MLP neurons of a small language model. Each row is named by its layer, matrix (down: output weights) and neuron, and shows model dimensions 128-255. Each number is 128 + 24 x the weight over its row's rms, rounded and kept within 0 to 255. Numbers have three digits each.
A block is one neuron, or neurons of one layer that tend to fire together. Before each block is what it responds to, as a language model described it from the Wikipedia text at the highest values.

Periods ending a sentence in Wikipedia prose, including "). ", plus the apostrophe before possessive s, as in "Hitchcock's".
L2.down132:113131119137107098144151115136114169144133123110173149141140118125107126161094091123146171082143156103113114153156122147130125104132079130136118126119114123118126113138129147125065091132127144125177108136095143107111137110114141116125159093146132136142102126144132105142095126189080109129170074100121131102109097124151141125153128137116142186114147158123112087133128143106092085128154
L2.down171:126104146124108132107143156098138142146089119135116129156075165153155136158141134157151149160128117100125068128118128052145141121090098138152119123163108140144126138147107142125138111132116088100147119086136138112134147099162126117119138141151094088138116143104182117144105119112120135098174162141134063146123145109129112203170123098179123139168149188056176093133119142129096138130138
L2.down245:121148117144115102159152139120123122174109187163108166135115128138132133142086137151147143207141113132106125140122147143110136097140130116131104108101116114144131111150116125099145108129141141144172152105123122174103125148150114106142110145145128117141139185126123088129170107119132149110172139116170098142142096103129105116089052137154161116155143108178107128121114094155129106146076
L2.down310:137112140126110136155148131189133145150095123154150111112136118168162137153132119161103139153133154108167126101156127113095107155090095117137101111158080110160154138135123086111120133125141115130131174078161121103129135070136133126141145090135143077144137156116156130139102085108137141161117126116170115084070149123112153146137112082193105103148111141104126103076106122137102117125144
L2.down447:119085128069127124135125113144151163128154163131111111177124137110101107146108108145113122115087131174104155100137130128165154107158137131159157120130116107143097108131110118163094141149136118121148148126170125119142103113146118148112112124134121120115118121174125122083122103113119124143115179160117170167114134165094134160112184103095056141142148105083149135113143122137127114086125
L2.down552:108116119087116164150148096120172130131109144100081105186117136097115063155136154110105128099152125100133119152131101086113130125119124114122126120140093094151123144116116128121120119075120135140118097152147158111169139123129113122113145135121151100152115117107149124125094115090114122134141136160121139115118162155163131146121149120144119104114113118129168119059141139142071083088106
L2.down922:171114118151141147100123084140094121105085170121097104123129138155137113149150107116126137095135161117114091156132074122106127147134112114089145182105116154192156093126135164167079110155117087172136115142141126152110149131130177112137137127127108119155114095095143169125076134103140159087136079130077131117150141145100106122146138133123143108157156140119149129152154133134110129090154
L2.down973:161112097122144126145125165119130117166155134117084091125091126133118114151112158125139149093147129158071146136105137129116099117120123161133117132106128127106070132123133129110104127152124129132089132119138100126101125111103168139150097079132076123130088135128139126126140137137110121106162130141128134172144181121155118154140144114091127182123103153112158121150157147132082068106126

Hyphen bullets at the start of a line after Wikipedia section headings like Awards, Works or Bibliography; weaker on dashes, semicolons and he/He.
L8.down812:172133155156116135117112107163130124138096111147129096143113106142164114145049119099119102172141152114130106108132133117111151118120132109163141105098114109109127159130078135126137145083139168130171122130144144122098110137128112082128135114177141143130144160141140076148135149150118103136121146081169159136152147089100077141119097170105130133054124117115142120134113127135131117129161

The hyphen that opens each line of a list or infobox field, such as "- Preceded by:" or "- 1965:", also "was" after a title's subject.
L2.down312:145168140120128075054124169163123088157130108127136199111111138147161112096119110110106101122123138094136109143082139127151152115128142144111140134113159115136093131135127120157159114116136135128133114095146120125118097150153133128143169143116168140113091138183120139144126139128121127111176102130189134108124148131114129118161118117132145142118119148126133151097100097142138133147143
L2.down317:109108062149124128127119114117161098145162118197106106138133139146110128129151135121100112111143138154124127103099113113127123134156104150102072126157127116140138091075163070132103123097150151122092169136099143139166071118114126111118138132185170150136101159114158121106129127123139143120110152149178115098114100151113122163115113155143120143144114169146106147127132146156162129121113
L2.down372:128131122121138110151157128123132097135124154133128164068151134107086082087111131157143124141125116132148096124158152105123135161151101183108092098149125154112170153139133125135128113146091134125101090108142120151144066146138119149169094106148093098140104135150164117138076105119150134099189161134138127138191131137102132072117125118129102145154103119148112143131088112104123109101124
L2.down435:120117120149114116163104209148132140128139144168140137130148105131167170105117111127089098143110147112134139100107144126136140123135097171118111093138120111122124102147105097119121126137167125117161166122124123117135106098122146146136119119143133135144115157137112115091139099129147126127114127108182130143133123106082189108110113126112110093127098169147122125144104130143191134159110
L2.down771:126105147181110148114143140152112159158117083148112147081126088104115119145137148124111096159147178127165101174106125153090104114159138100106105152160142153122115167171134139160083121145128177135139144106151117061106100097123135151129149130145097113157099108110117105134123148095092115092101130128137120146102104129107125099152116136135122134081112103135121137123132122127138137172153
L2.down774:123120153182181135142144139100122120141104137160099130131135120125104090107113102136079082170118158149129150108128120114152072112136146138118129117148111101141127108152158114118103100097139102116142144133125071143111144138156161121124104172164105140139122133119108098128105122078109075151155149120101137119096130099119148152095142131117086156099105110173116100106150118194133124099145
L2.down801:164137119132131170137101143136138130128139155129122135123133123135082137131111089122110113088111129151141144149132119134180120109161118105133124134141163107120151096111156121122116134150113135145078158112148084162137099106140131126145135073148083132119135142147149142112117116121103136103134190163124184116108129127082167144106190103132083112143132165117128125160117119116136120170157
L2.down827:122139040117125087147118161168109114117118146151157137141152155136131145143123120142145157106138146081146131157104156112138054097153130110158164139164120125135146099089107094171089165155155190170090126121154143142143103131157073161137143142119131151124146121099134160098093145126114105099076155092125103112139144119110152116113111147118110118091107131080129156143170119172121128112115

Periods ending sentences and commas closing a fronted subordinate clause in encyclopedic prose, as in "Although his judges were biased against him," or "…residing in the city."
L8.down405:130133149121123154117151143121128098154140110167126184139130152093128115161139112143117139132125132124114067165130127117123119146113130139105091156127133100166088167129158113118165123118133131153143120093128138137165139101139101118181176099130098104160088175115083083195111137120144093137120118136148145156124154148105109160141137132127139130070112119124179109108151073124106164106103

Periods and closing punctuation ending a sentence or clause, often after numbers or parentheses, like ".", ").", "\".", plus decimal points such as 127.4.
L9.down57:176128131138129077114134111086141128101147136153104132134098129144159193135143129122154105163157123182185140135098098162162122093121142148157090062094147142142145167105125094156175129133120175144128120128113114156136100120110114145122126145118149093154148153104106149115110106136086104120124101117126074086152125157130144182142138132165157127129174138131136122116120124092126126151114
L9.down199:156077163118138141114163127109124139099130130137122114114151117123134137138127081158141130170079142130102078133098150119094120149118108153084137123113090148128111121140070164135123147148146134090136085130116112144146170148143133131111120121166127156101129112173150096143101140137129121126119130112164122108148146133112118129107128130129106158101128140111157126121110133097084079119105
L9.down295:118105119107131103095126131113116106135137104138105099071120138146138157106170150127106133145166175171124141116124120128092088143185165128097130107113099116149114154112136124139128126124112131123156118144151096124151106128129138081107160101142164149133132157134092115103131157137134105139127143098177088110127115108163141122161149117095140122078129100165108115118109150069150110148126
L9.down326:097139169138100157129142096141119162167122140142077119160128129121160126140110115134115115075115125120101107147114135104073092190146154131122107136144081119171108121096088106144089145154138145151115123117114124120122134077104104118139164117113148119130131142090138044133166117187140153105183093139145087146137175155115105126128098154117150123087104088086144112158170112116110170105083
L9.down480:149108130170146120167122145129102117114126102188141105123192122081135071152072133197167122146138127126109081105110119122064090159129106152126126159130125144095101155118183112102112140107145133142138113147155094127144143105161115126125132138159138154108129128142130118109141158129141160119132131129158107130121145111123149134130136100123142195112120127127134109137099125093079117117122
L9.down887:155139118095124142133103119086157126087161127120087114160133147111105106113115154128140135085108119172140125128185128127142136079150130146123107159127137121119150110103123183122111100154118109134116176171135076130155121123146138122179091117133136132115109111139140198120141103145135109140104137110102115125132140133108161105092190136116117115094120139126118169159117146104143145159100
L9.down969:120112138126149134140135129139125113139133145138138093144115126158142125121117124138130137174118133135143107116116089113115114109183102131161140101085172127200136152074138112158118154099109157121167134147138124074154130077118126116124159070122082094127183095156070099162119114092157112121094115101104105125116090118109103134142144131132151077107118142130137116105158127092148120118078
L9.down971:135121123151145129111144173165136109158147130133136142096114086146108078121064119126159138109141106095122125121125115128112146136155119160127102144134127096097171122198105129141129161123144133077146194123122099128122119159138140108145098110136127166153168177090092162129146103107118111112108141122123132142135169132137132087168126092112094106118157152133144173105126130131139196113100